python train.py --n_layer=10 --lr_mult_qkv=0.7 --lr_head=0.00734 --grad_clip=1.0 --schedule="wsd"
MLP neurons of a small language model. Each row is named by its layer, matrix (up: input weights) and neuron, and shows model dimensions 0-255. Each number is 500 + 40 x the weight over its row's rms, rounded and kept within 0 to 999. Numbers have three digits each.
After each neuron's rows, "fires on" lists the tokens most often at its 100 highest values on Wikipedia text that the model never trained on.

L2.up836:487483523424607500512435421493478459562555492434517475505488558534494560571525501482571540528550479560485467516585565475483523552595531502495461468545521476503526530464507496525591501456545494486536516448505498543579533530499516529474522499452534494512520506554576534481477522564466513480472463518472464514510525437504540523539504482514506514473411437523488518464528499498502514469516527502474509566576505433513516483497453522525555489423475466471507508544546463514501488531465511496476461528511542500419559503506482529473602511502520525543547472455592488514450509598524490501535478477459482484487405451465582547532462515555565507543546455550464494586529498499466513458502504461508444482454491479424572604501480493603554514478509480472504594503557547440455511483523503
fires on: ".", ";", "\n", " |"

L4.up77:497486434548442519466461524493539484550519499480486436502454521489520511423430606493488487459494528567533527483570457522505516554493529473499487544580505527505507462473523528523516500471529505465442491476503494471463450547504502526500565477497496529515469461483468521494485504492565512537501530495448518503460536381529509411489401466544529529503543408427478436554482508476474503476540471516454544497618466429541448534549469518530633480443487478484525508487576472458445483485442491503502555496523527435559462464457518533591521479476505442486548481591592550441465482484570486542485434506514499455543526479564501497500434449430489514489522480439486530509521569476516461452482512447502447465488507499461530563475458526530487534507555498528491527527510462544470479604514549
fires on: " |", ";"

L2.up257:492465493523536496487517550473515512503571474467557517502442537452564515486513564477580459544411514525466527460548538497468536448432510540522500422473495499513449471514487512495526487506517396592414539496514521505438506523550444531491461471530494522535483585501522591457507497531529421517557509445442486595471518519498532435470595530446479557545508493576519527473528476459429511558457488542527473412567522385485456496471442576450554525471501515463545513552485533447513489517495474484513514457440502477510529440512474556467520521501468456585573468526569467491521530501540460477474461535540509508446453473546551425500516537516586453455473470476453498465517463467496448503467468568467536531509546460496569506511489524452500515523483440546467503464497541512533529463514493
fires on: "ing", " their", " other", " his", "ed", " its"

L4.up926:504541443459469529547516447522513459567506490511521473545505538475496495505438544486517535483568437484491487460511457530545448451483496510425463535416536492529535450532577476493534548506475446458500494483492474395597449458457516492510462453494540455535442502477401552453527498486476515453526520493565533451473490465464409494555486593531522486490511553538522556570497511484443541482513487552522506520448475530534522484510473557526445536487524509513549453476494509486491517563500391479502527471521466468494521429456438469541505463546536557541550453506579522533494461499517509427436507493500579525551468512496514468409501503543483532478496527623611521501481522556483534508494563473557510556497463460476555504454566508496530452480452543525499495489439492545549475503574576
fires on: "e", "te", "che", "u", "c", "it"

L5.up343:551479579579543528479511435517548547458536520492483527492512494507504553518515486442478444479538509440518511526505486557488492458524493564471496475481498473511478495543476470518500570580511471557555506555468529495388488422497544493478512392543544433476488516527503564531528498550471453474488549439500549572504498578529415493534440505541532493516564416494473515498491471544527495501487509551565485497437443574401557590485505507475518479505515473489418491475486484477466496572420460543557501486461402515472490497478501489582520509542532488418463466486505495496546489448459500487398501475528479481533466462482463472500535561403449507559492477529544500444408437512471477476529482506513517531489528552449524435477532519489496493540547459493499533472512464514513469473620506
fires on: "le", "er", "go", " for", "e", "ver"

L2.up274:501502555454410490565412492570474558555574498459411550532507440492565530505565535516513517498529509442463495517502519496530473522449473467493540465508455536466536552456492550509538465528507487555429511561511622503511534547486485513486512530496533525471514523519499549466543516521528470478469529527548441452416479442548480404492465531453539508511608445561425522481497437565438514514461482506456495453527539531452495585450475468500477511481481561540470500512471511483519448474495445534472454571484542459529489531523505452430453493546560610531471493514513502524622511499462442563465457489517481558549502496500521519519538520575454498523466508415481525499534497462528512552539477472444481511515459454509434566506490476527471510453479517475539545468486497475467506580548483
fires on: " by", "ish", "ity", "ed", "ce", "ary"

L4.up870:552534448534458489512441459579473508547519485518531503521501507517522495488504489442455478437578483475540564500480499464527546489488463445478578496487553471496547496551470475443482524501504558490539459443446514485522507480498499421492454528487482506451512532492552540525531508476482488512557423509506539569548422515493550481445481482543514498514513434420515477474518497442474459412468482482451587430560570495470433547481511475446512575571401487505485497496520464470453533480556597548493554442483472602482374525534511445459413454525512430479481433505416495495517448517496514535584463489499523476465494520535485510542522493452557475547468511552542423471532444446500430449472547452502520548444495534472523511507531531497538555489481513496527472484513433528494482541520455
fires on: "m", " f", "mm", "our", "f", " time"

L5.up804:480524486509512554498480471610488523471473539471546444518500452496500498440523527496504514435500481487464538538463557484536476471470452490446602462507475565527521489481522482519548516500575442511487496542411467529501399470540520549534539422529482532421512498495470452487474446521509581481498511501552568485513481445473470514492521459574562559456510534475517466522537557542448512561518483541528491566527453541524531461481545474400542542497525503570492474572461518466526566597485507528503462551487543509590433496476464459532517497573466469526525492536496446448492462465572479432501470538479522519401441536515485552491430534443456442490491500465485443498543487504517499496546546487473482563521533464407492531508483481492442497503516504442509481488481514489531581366505465
fires on: ",", "born", " |", "act", "se"

L5.up144:493420459537490395501505537505521477477514521528473499545446460545535465522445526483535486553498541488498510511548536464530467475432453496496503506562470453509556557478511470548458545552498529481548437499506483515516466510514547482427520480579513464477454435514469509440439508480465534506494548467480523469536532421488459505500510566462474500633524483546537515524544526563526515553515549556436488629508408542464429510527449505516467440571491561467521490583458425532528512499525441465503543537443432513563465532512503503487520473498468457532500467453489461436489464456457518494489492522479427470532500496484518531529551505526476517501560410543510518512536443521549543502504556567537474513549551489605503468465471490500499545446507570568574548487416512459462530463501478
fires on: " co", " Co", "u", "vi", " Pe", "tra"

L5.up323:427489511492511502465536571423524489485512513480495548515579479536600519519478496506466470382512483528438502552489550572519487421541452560562478431434499500499496471493541456482502495475575440556563519508488529553474509445490510474548466535457463515473505482405551568409468534532483542512490454563512496493463525440482464467496485497505491400467554466512391451568530492468524489508457469538480475600545512527507514511468520514531471511490497478487554519555517469527486517485498528511475502454535408477537504567547516617491502552473544487571526493470449454483452476505517544442543518501500470481509538459452561556440457545473535526465459505499503433467547525478521512494527451581494477454483507490557577470503531551508496538483554474517442474481467550419505535476428487
fires on: "es", "s", "e", "n", "p", "ten"

L4.up516:489456536556494462435538503495550531518500530556538432541575592485504476479482535425522543420478465524495533575452494459528501543506468465515534445562544546461443465505494473513466484442474409431511507545562575521493510536510532554518474497540463476496474474496471481464481508466488465443511494460520505537548467525476470471488470416516615463513551493466607440540463567435514490552530506508512466640476495470505482519484532499493482478462459522523544537508520519495410456435574515535433500490569487473432495436489557507485541622492477516567523460507445500470474442554489542536559500511554514496500464551497478495479504499527530522506531428511524484495490491561551497486490461581584510499478479502545468477497532542562483558527521441489528480463429472480535548510441505
fires on: "s", "st", "n", " vote", "ma", "po"

L5.up583:520521484580556508544483558488557568444530545504539479568575510460461524534449453526507428496497561508466518450463479516502496478551452514506499508513459541492459508418531482492436545535545442464433520513487502490532473483505492503542480501527527517453587549523465475489510495486532443516486585525455477568524520474496480551501487509493476528465557461550532449505533462535514533538447548565505542542484481490498452512448519479483530433515453535600520523525456552549453515525488449460557486600527530550495549489512482456524426553477570474500524472531444516451528463541449509559415454512511533543512426433483441551515501531497450508404422491468551451440441556471521486533505508530438489515548438492439573392465495532526532500490464438474449450497425501514567485476530473
fires on: "s", "us", "z", "n", "on", "it"

L4.up262:472512499528535540503537441483502493493518480501490462508525480538516542528500456517489443489457556520509564490522504532406497551462476531492528526551498488562473499410521415538547530475510500422439545460494535430546496596447501474547526469522487502444505498514495461411554531440560540457452493518417484515546487502511471515532464457488472558415504526541507503507500438466501526422505566394452508503459528495573498539420485503472574518534493487485588496504510515492444468441507551540597508537519500524514510481551541571457352478492566557493588471473490524475502452450464509558499479455493559461431502517512453501470502460434457474503456490517479541529411531490546540613517470508481490481519565474474503534521497543470536527518557530465456506498477467492491481491533569
fires on: "li", "re", "ion", "it", "ma", "s"

L5.up131:541486470519496550567496505514470502513556500486532556478538480454494514438549438483486536463465549503467479538435440444552471479474477363463541505502508542488517462540526444527507542484516511493476513596470413480545440460538484528504483438539515521563505497439496463496528510527531549503471528500492469554525595530551541536485519456561573536515560554473443513452510513578445455477581462526472488407480494443555507480492470476456508467517496476613477482505473437472477506496510533469463497456470537490503559525487481463440552438500470545511594474547510439494455493390393556521571494492392520568520535508502500572428450552493517570553505509500461504464484484462538513573495507534562457526529511514467537503479496455498529507480453499473508461494529466521512503532518456
fires on: " the", "re", "te", "ce", "the", "A"

L4.up279:478520492484497465549432529484421468517531463494545465513522504493502495457541505464494483458471523561512470416552455472473544537465511461411533563472463456474455501537528540532441530572603489504526504448469447558525472463477460539405497530499530478561398535513500531407501461511520578447538502495535510495470427537529557475563507433487494448485552437486529524498511503441501460532403483504421504591495518501467411527528539442439482496479432484438567522556515428511501460531424581475465521549538554490467471546530503456516516522509541549506516472501476532600505545588547563483489528513581463499462508575509433536541469506507503489532486552553559495469514535509477469516501525468503440526448505543526469486522483539543472492530526485460501421511519533525500527517508473
fires on: "p", "ro", "f", "mm", "tro"

L2.up949:519610396482508492482493475575482496485511476475522502469514544540498503490528465530484501534577538533481447453562494465527484569537422545528446490550406454453546493487476498512535503485463491366515514538501526540596534501487520489483520484499493466483429524495563550503485453478464583511461512477503463468473507561545484476554472548498500513452476452471498545545491501553478463497488549444518505503477459485514470495476500451536437581522543473517484496461461488464532492478465545517512580491483487505488450381540574554487454436466437510456513438494473549550532503587551470481491535529493460576445438593479462459505531481515507465471556468491558505579468435465523469514496398503549501502494509407494558505491459448474500544499501531405483493525478519421443476511492505
fires on: ":", " of", " back", ".", "ute", "ow"

L2.up719:502561555457567488468502457529534493558501497482489463535461534511465446483473433467501591481574492565491438447530469466474599469516508550492517499476465564538541438520510490543513520453512504408593494485487557524472458571477497414486431499470487528505501494502506500506448495504487557508527566492504501541564523456490524530450496483476540529449531502525478509464484547520473505478579509482518521535477532493523477503494434441361474507401459556529479521472521418534522535462546432497516500510500442501438525469515474500586528483562478517488490518474461537515535430613541456531511550472501497543474494473500493479515488499533534464475533485537568452605515501446473484591481456456567438530470532416431457552515465514454497499470526515485571529477473482513485445536414451
fires on: ".", ":", ")."

L4.up919:471484509476620546516516442477482532571515516536555573448442461582448511485395507469535513451448561511463527486560544472501431497555460513449545484465435441451526492504500504502475588505503538485444518535514523455472520474502473477514571489500524461449491505502534466492493544539513491500513451476534539478481600471502502559500458564521532543477572470543553424400519508484481582563524437481484523552525551552508482491490562489528513564481503488512463467502480553453520531524556424488510466510456517548524550439460533457572520496471567435499410537507499530535477532465520457497527454439509513516550465463496519585466483473490514440478471456437560519480495469456508470477531518541463458529542451438457553518484585507530493508505401515447481520497543468526570491509447449
fires on: "um", "ci", "ex", "s", "it", "out"

L2.up493:558480516510438517549503427509503459515563553475485457483488467510493449527531545517534486455523534509435517536580494438472500493432507537412446503514501491481481532442541500464451523517478518518487484511510433499480539507454496469496549453507482447476494502445417545473524535501569500430447463509525499446482505507507465544500473539537617535525508504524538481486515489504571529440516566554568467462462427506529507493516478544523523488489505474494540445371441470535541497405496548535509503532469515518525526470529545497539493459505514583579507496535479505455569417515487542518516446506530507530510464666528493490510460549475489502536501557540544510460427441549530581547453514459561487499435544516514533450483479503519541486547623509448579538506482475468500474452461523
fires on: " |", "s", "king", "re", " Go"

L4.up862:512486501490460475580492524534599458530477527493545504506493472525443496430492596523459460543453495440555465537527470436515531492458492473481491528445516466546522469396483438494467533493461463483528507506447400485468490554552476448538465510522485504495569512394492512498444489486527446429465517543465444529516455487472511486527508553560488422460553484534511565507522551491472502500486492554504527540493445503471445468483587551401467469521512508557583504503515516544494521427485501568542514432528472521494484507499486532495588549527538479456530548501446529543508516539528455465457507520481493460548529484447453537505533500527460500406517550524391501561495459568573463522506578479495577508457498477474490500451452483500522482530517509622501491464454464534492521440567457
fires on: "com", "che", "s", "g", "li"

L5.up1016:476558486461460501530504480501558543438480562513506588562470470493479562471408501477520552457431576492454499523527560501591544482508507516493528531514483582485509554510568515474470547479495532506460481544527428518496524540515418545447529489511441427424517523470520542458446479493506524421499561498542509465496533512589532486515479505525465581521513462441509498507493550479521465510486541493547481454495444502494561446509503453472483460481464550498555528514465480437522534578522411519493482420409467443541545422501527457437538466475447546515477493494586509512507541471454512442485431476486513507504544498502558520467467463499533539492498452469520514512436418476475512476453502491602590459493495489544475526503572534498512441585475420471452493465469537474466551480510555
fires on: "c", "ar", "il", " c", "er", "ent"

L2.up173:514460508549456517463521472574507461459456503462486486496446459457505484528544456461519451512535556482572538561522503488421452516508517494477491447477427471523454488490535564536479488462462555393480472579455466498481485512432522474502462489522520456477534445556442391489518476471492568565537545423452411486473539440551463529486534449508549543593551527485511513511488497578498442530509559518435441523475505470499447555476496528498548576527460555489524485439465516492530427512495522524437500479517563493494503488535553531416547506446545420492530512556497432494467503435479543489487546486420428545514500489549569491456474512480509543458480534464541454514444442560505527527443503522587483480483487480474565506510493454557427589482466506531538510497515528472506534475499513
fires on: " co", " Co", "ce"

L4.up922:498435539478533494444459500568603454413571530436562541465475520508488499480422514506485483516472488534448476482531485490444526551460445474513501484538430433526538466491443469475513483438453456536462458472531486532444432527497466491464527516485495515644503517461482516547524461535516411461528455478545450514551522465392468502493553464457576503461523472564543545624530501477500528513524527452482559531443508446525527457455503510420484543505533449494428547504424561526492496531463488507514479446495493493548527529465544530566519467480496570456501527505529505517539483512517465470457475497472505491541539558523506482462514487483568502400507564460467458574500557484550535506533466528459509435500518501499542507454510502530487514545516482489434531432449513412476534496531444
fires on: "ing", "le", "ar", "ed", " out"

L2.up282:525537537456455490487540571518532513479563488497478464541514414504545496459500505496491482472552476452547480590534569437424488436480491521575480486487475547525506525482423437495466500545484482497511522494483515465444530465551558469511522463502567529510485508421406444536476448506506508570483495511383521539522449531503496553453460509473468493524523460498535521498528514497539481417454459517529538467525451488491476478530489526499624501442453515475526476446475467521549606499475488483510491509420455535431518518466459535564437541435609560465575582503501484500451503524520452465517473493499538525473467560529459486511482517496486509488515514525507509541517532488550535550548516424571522522516419430551545544492447494520533560429595478592507524465457523502509525528473499
fires on: "il", "th", "ic", "ter", "s", "our"

L5.up698:538450458520463539516525491549468541500469504482543506545480493534462476496511500492513509554522529453522523498513484459540457455559507518498564531555575592439463457489514549514514519522495545470503502542421461491555459589450511492547482412535553446483502444541411478541481455485542548522457461457512463511549521460443540475557477487575477498515472518531538485493440498538497446578475467455550433525524526465481473487512487487532429596444448501527445482554519540463490498477531548487469578521545498534495441508505479482473400545481514553496448520568488445518483477433490552586465547526427501532520461524467602550519515467531486545486566477506498457553543465507495518506401491445530556488415523469562459578492497526470436493465583503469527484488497413502526449502464527
fires on: "ir", "ur", "er", "le", "’", "ce"

L4.up295:525561493479514534527475428517491491394384487495476428540521494553546462466530511518511461504467443511492510538531509537505477616518460478479519451476530485527573457521510452510469499509463458548518504467439440542524546505530416509521497430534414531432526495520492470463510454489490561551474549545480481538465457510492512517470390530547441519452505529428550489504547477447507461434502535497458490462482522466514422450496518503530460466524551493537553484578476508474544516463456517502494523516490484530516553544545477473613521541562486533542540488515472577445475515483512469436471465574467391487491500511492506531541456479519468573412475463498417494491516482555555503437445476461456561531481569439469515504478512499541493516443468513480475488557504489428491423502498568
fires on: "s", "vi", "form", "te", "ze"

L2.up74:424492440518467558535470452622515503610497466458509413514407491564504499595473543542541517494488461537474423433478499531509489553528440555486467531502461448502520515469539474554556526434513568488521537440455501522527468500457535480489484537495488560502460456508497555457472539507527516567495536504506564400483484388498459499468526511474513475501509516545484523506468541549465484509464507605488492611488519522465483528515515447491476527499487563549521536520502462530526571559469532496492500559506475483522522467500458503576501521532425497530547508475535454532467481574527499433527558478484483479484471513444508519555512476471494492525461513504509513491534455525494497487490545498480476469418492474521486533511467572511535578487481550492544543489355442556497605533491454
fires on: ":"

L4.up121:538456482583450532485518487461481503514473536526469499504497515496491522504505493507455512542497437500493526526558445500475449533531470531491472547522454480507552451547482507492526515474473414505497435512492361527509447457481520440511540484522464517526466499450486462434438497482565545474502445499439511432480500511463555491532505482482479538476461471518499515430508490483492522523467455449425589501524500492482434538488515399545551559477544575485537603460506493464484478553480533479531580524550515483404490532454505509618502552481477448536519501515547568475490443582530522535460487466521551555530470537511520622512479581479419495524506509589483553556541496476531433510492496458536483564551495507461477527517453544503482418495499488568477497513460520480495475552573589
fires on: ",", ";"

L4.up275:458491501541483512464516475574512520568521510562499514544443510471511464459520476488533570508458521465459506499508618515508562424497495407542455490525505490502498493488506388464471523439495451505548573499434492480509463528463530443479501559525531506436415496436497526527516469520518509525448472547500575515560397491530539520470510479483527576469578494432458510487474570472458513507480511578553593451512479466429572440508464507498568529437497542468554521529479518510503511465568524497521472461491458474492486542459533496563486482466487535552595545462537502523492536525417500520463493475449462442483494516512487547469439521501495572436472524502500529418519554537487489548468489491517546490566438538496520532556513434436456503525572427573496489553530470519507468494532559
fires on: "li", "ed", "s", "th", "fe", "cul"

L4.up442:485439489530541539510481500480466530474486503519485534526555540512492467408510449509580443465522466411557527434495491551507548506535517516556457502514542456504509495505452485519430492421522441559548477528447508458472515513543496554512484542502523517544521495493538513443523457464454501536536539501494419440577608462518485445447484541483502473507541389444544498553490538513483474526466571463493597557525514510498411501495573518512512484518425490512554497617455456557465508508427509450469527490509442492456531520473465561515530479511503477550520497466529495499472478460481590487585451472486564492509542506536449477510460505477563537575535476420520404570478482428503585520489514524448489427479575526493507512504491500497495559546541506490427490475456479510508509491506548
fires on: "'", "\"", "s", "n", "ic"

L5.up378:481560443510501413531441472502454536509513596537508527508561470460466483503391512476451494514470513523537553516485533487523479435490516499533512485520514454490559445495520470523517552482515544522494535598501531511467495497497482529458533444470476514525574401488529438396450480518539469501589465512469471484436516467427430510471493502474491447538427499477568481527503503497502420499454534435501515515467426489526488482439469508582490423464523552517544465493491507456451465577462481500500500556417479496540516459476502494589503499445494546481523506421505452571518521501450539511524465559512582559498548500521474479513551446493520512555483462463494493470502435468466489539459496514541484519486509576488455498462528542508461439563466549471454573610454498501513400448542518
fires on: "er", "r", "ar", "or", " Star", "el"

L5.up260:467523445492487456440520534528514437456490552504514610456472567478487550484534538561511570512418527503507519514511435550545464437509524527502546578465531529507477453573480548513525534554439522500504500497480508540523467473564508416497473502478498483478449510503509467442470532518528598485496548514533586468506454572559589558505505477450547500502470508529525464543524520472482412444485481501501472538461402486496485475505495493509507586527478487512553500502478502445481427453429507436463441425440502424541489520459455426550562517459498541472429470547507496497509520541476349533523546485528513499513532547503545447476493546435528482483439508551526512477470516481527518471519560553579517412509476479512433466541514480530493498587503486529504458461470496474505472462491492
fires on: ".", "o", "er", "ze", "n"

L2.up455:524442529509482458538455464574521437480500547526478514530433512499544512461499525516476641454483502562516470568452434476479500431474527412493468477462499538518498516507502435456508438467503461508508538558456533520521449573522477545499490543489441510449491481521497521455472456446492497536558532595501474513488487502486471472449495514565458495509474468486485517509442507530472468510475524500543566541510479506569523525520531488431469528485473505414485470556543453531494492459493528513544424529528421495494547521531505527537489471581528470404526477415509477528558544433462514478515546516488473480541519411533530527531497540476524467585539486417512470409437483512500438574449542569525441481457485541530450518514567510564488478535484543538494470470480494610483444453450421
fires on: "di", "for", " St", "£", " b"

L4.up654:495507453555555478447519463461554510545484491480450507429548480546474522453534494610490489489525556487454400566479508558516444485491528555442569501562495465485466512507495442461518510479519473518505522567501464514551542479547540474506499523489522451461551452542455515469460461540425475483531505466583560499486563531515507534473504458543472500555556521580453475491577459433475494515512508494434504535542437473539514484431442463500562487505468477519520471427475426453466481485454561544518596527510528509557556471529511475510480428525497584492507510469462534431503526470442473448476489477456559489494456537545508642457529470504544489543474463518451494436494449504509494506491478556483493501563512499532491438456376514498508481487457513527538565548478475463467528471448435
fires on: "s", "re", " su", "j", "un", " de"

L2.up591:500461446465513571500469496536462454504516485515441549453445475456561519486531474487487495445475528494461531452524487498440492438436503452530469531580530508532530531518475532432500565553443450478547522471516546512522541545567507482543465494458498492452579537499472498445456530542541507599411536556452546466516506502490481537488619541453518468505481476601523496503461513598490486438586481500479522536463460462552478517471483399550437456478549581495538525526533521480528505535507458525512496577551481543552462452461453506530462466490481528494531543542517467497499490514476500468456571532537491598515491512504425510427470509534392425480484472510522436519424521515497542478489509503438451493444446571503508516492533456491489506460416545525499556505489472462431482487504499
fires on: "put", " co", "ut", " success", " long", " lead"

L2.up479:512561454570513441491513521456477556541509482540471481532564551441507501501445507516477467532438523507427529526430519386531483532444504564432504519522519497426497449621511451456508511417473570552511506518480501495482495542528457545416544472426429474531541483546521511471546484433498504478580461465550537494550538529485501525518526553441483462473515496535505506392490529504531472530499505447441602497406469471408517457499500518465563467540509477489505540462481476500489534464535481583445453456437548489541448542501476507531506595493510516511459523461541508403522478533530537533591508469488506532546488584486552497479523481438488476510421488510535454514447505506523549487528541532513488497544520498530516467466499475429421533478551496508538478487522473538465483519491533
fires on: "ra", "th", "house", "ate", "rd", "am"

L4.up893:480539541492586536475484526508478505455443477496527525487503504439483506510493493476532516503412468467531475494504531456491534476476493465508477489566388586513567524509562537454477498475482426553508441520392421592541510503487575545507535558517480534520513520421538468438469444503538532462584446574509495470480474514478502542563512433485516560499489404487467466487558502571505495480595456466496534485446492466461555472498488555552564448452504596526494485508478490573501551491527563490521459529472521501428555551452504483521418451533480500524446560540554534448527490570543435472463443485504475507502497450494543540490491595527537538486530464541497515521496471493512498432519501475451478485449522447482481528500504464503522533484495576458507559533435535437541486445540492
fires on: " |"

L5.up930:461506452521587536453491539496531498499466521533515483459480524577513439492511495528468471508460524460488455488457525451519454515542450491545558504525497534404462503501478503523508546527465459500492399598494497372565497436474492452459487498560499444503489553471501494542530525502545489392596449435567483481471456498554456533598524473428409469507536463479428511474562613476439545530517547539442483529538508502440490478552544513509432500510504453507485511469532482423462409586510470492477552513501471489558505521502516534461483483506573443511560539463482474500469506465514563498478472519566512476484514534579436501423498494515515473510512446483437533513491531514545552485575506463478533519538499466496484477533518508499466503537522490522530564560516526483564559454514497
fires on: " de", " the", " la", "en", " d"

L5.up316:494593413540513501490452540507518520415573575509486512471487529468550508558514505484517479478525558538514528529563558480481554444501471463557574523511436503497465496550514538560545590565506541569475471460456496547496499412437509568502490521494494444551521471533490520494546481508489484486566497469573465495548495531531479486629507531457567520547487502480510472493487467451506504398521509471562476517427465488518501554520463505513453493579484469508465499511483505536461468412504527534500503478465472526408526525452465410469485545542473532456436436478463456516500448493430492500457548497474516553570476512524491463516539552509399499458508496473581582461440503496526493490535470533535535410459504523557484519470498549531503532538536521530444435514516479480463432535450499
fires on: "o", "ver", "s", "er"

L2.up972:619449546480522488464519493522467523451504517437501553538487513531452458520501539484500555515437520523512477576442455514520459540475502544500505535517473473394502475493482502451520484417470503547435436470515447488561451546483539549437477521489518536501445425556486466484499522503561478469449501552525502466469447420541514474470477487447541475496476503526456555526539474555514499454457383517507518515542482507457471560474565519578476504490580430490494513468481491524488482519467425551452448503496441457485485563563491560493457464477506528512510516477559482488482504479471531503485511504525506461435509564516446616488513523492526403578473536483471526566494511489471509493453469475557492469554444497532467615474488466484450511484415611497521505515547559476598529526513505
fires on: " /", ":", "ity", " by"

L2.up916:515476517516465473494505561489486522480518583545488402525495437430502512442414494552504504508480509469425516486512449446477542489497535516460436539525539495501520489485470530524519471507449460465556452422507485514425481516512462429405441496470489492500525496557468510459500512499480499478559578500420498487577508456646512541500485457471471418505546430461542499515507474479504435535531541538490401544525491520527416502470491492537491457494480515496507515496505528490447465557537504487519489513464574609502505470474456535547410554493549450532490504445474596546549484516565477483493502426501414520524498453508514513530503536481583455481465419523550507524488530515562513523584447494485525453510540447537498499517519523427523542467521556473487525539427473531557488485524559
fires on: "ine", "arch", "et", " long", "os", " st"

L4.up501:407531516527487507488513458501500404564494482474457500489489522452502480494461453464498517577476544547528575533490519479485498552478478508484497516502530444572514491553536513510501499451491448483436478505517527459485466565422486540486578535519443503491515461472537468464461518453513455546525492442525538524488460503497449516533529433563470553450478512446516539424468466475491416500561528488568480542527477513494521502459547508519459509483460440477437515537533533381513491525488446503624532543539493538464442460565514508550370522523513519460456571443577427570525472473429487567519475501504546461510453458416500482442460539517521500503497507471489530521523531488472519527534511512495533457522530470544422493477505551469548534523508548443558457574522534509516544532618547
fires on: "li", "el", "e", "ir", "it"

L5.up596:546478531523534502523493452516514532527458489506510489497496468509555481578491538501506584518541492412440513538528443437498485455431474469505467507521386587503439530498540510539538553482545493534527479506461414526489479504482550581496546501565512549530430421484500498482481466515523529476494517493515495451465470535502485515523545420355579560486495484512470493401521496503521439473482468528528519459489493566477511479468567522445450445454527546488517500472472513538521533557495514522522514491517452532459510584498467523526490508532522430492474484534542509422571500509456460481478452482481499537582476474538453598435470501522449503468512472467408482507445484507483388437563499490481541497526501533507505593498468493525482516445507581566533564481506564506549442522547469
fires on: " |", " 0", " ", " 1", " 2"

L4.up776:498486469563500466503558516500533544486546527550487558502490497489507548505561535509523512507556554526469586460485446468565542472488427495502499588532532485538573471463562550532461572485431515497443476510485536424446584488487493488500522451496508547519591454485546522447553452487480431499508501503609474480592469507517423491569450521478492441476564464495534515440496514460509515506456522517479493545419510461560564507490443477483488483469495540525452513446458490457519469525502476547494506494531437507451526545500433469501425434533586510498403547557432460542532451503439444544448459441515588503523498551497544483539477518473477479507503533480497530573582478537535502470508539515512462487403511489485457514491562532531530466515483551508423492499488472515454519576538529
fires on: "ar", "que", "o", "as", "ver"

L2.up672:517575450484461573614471573492543475502522519490561499458540481561520439554490562470473504469433508560546507536498483451464510511492517518507486497477445519479458395479531498531515509525475580563440462486518525543453467485563436490462462512546490489529518479478416492484636458473501486469527477492488468495485421496483456435522501494479497481483488473405450547524492449543444442488477512564566517496550462518434476537474521424503501522499506447482418538509551557450401495495528551521520481412508502539535472492492478549523474434492515528495495543493420528482470465423393521493524469490486474540506509491549528430423450520511456449506538534541517582501605514495509535563505483467492529502505431444570516520472483523530494507538521479520539468475484456442552494519507501
fires on: ",", "mer", "gan", "er"

L2.up666:470449551460503499490466390484488395498524484465503478494475610501526556497513507522584504516484527555482452456572470493531542511514544464576513482561472488503574520544519480493536465495608466451518527553518480476487498588489507532501406441476493494471551539497527512509414541518472543511488499422460431489501473494474582532516529502522518447489481480544500501456523425503490551563506507451490507532507449510462562487510490504481549529463479534497541509485501513463528505461477527551541490490483489537458490617504454523464455507513617539499504471480573495528464474557530465518585455512483525503486463487535501527529492509510488478565495423499455471591487405484456512514409458491583356501474511537430553556515517532486537503500482493469489551443506524491543475433505509
fires on: ".", "\n", ";"

L5.up80:503518463537472504530539489516461472504518472492492515523486502514533522505493512600562547529500489523511505457535445546454503494507485492535555545486492500462513604580502477480556508498502446519512533502544484479496522487510530572536524506457516507555456488546458476489512541487493518488520475500545450458498480423483444486544542493466506517504496517504567530455470433549487518587480489500457485500497377498505473485547511486541474530498531487422568494514468467522465492479484573488520464484645368514453493450530447569496563445567425526551471486521454513455604460556547494578527515514508506464430515565514485489541536484425514528531490421531542476553454476513480482523496612566647512490484475505474503496477491513458504533548529484517454501543442466505423431487448453
fires on: " ", " st", " d", "-", "s", " tri"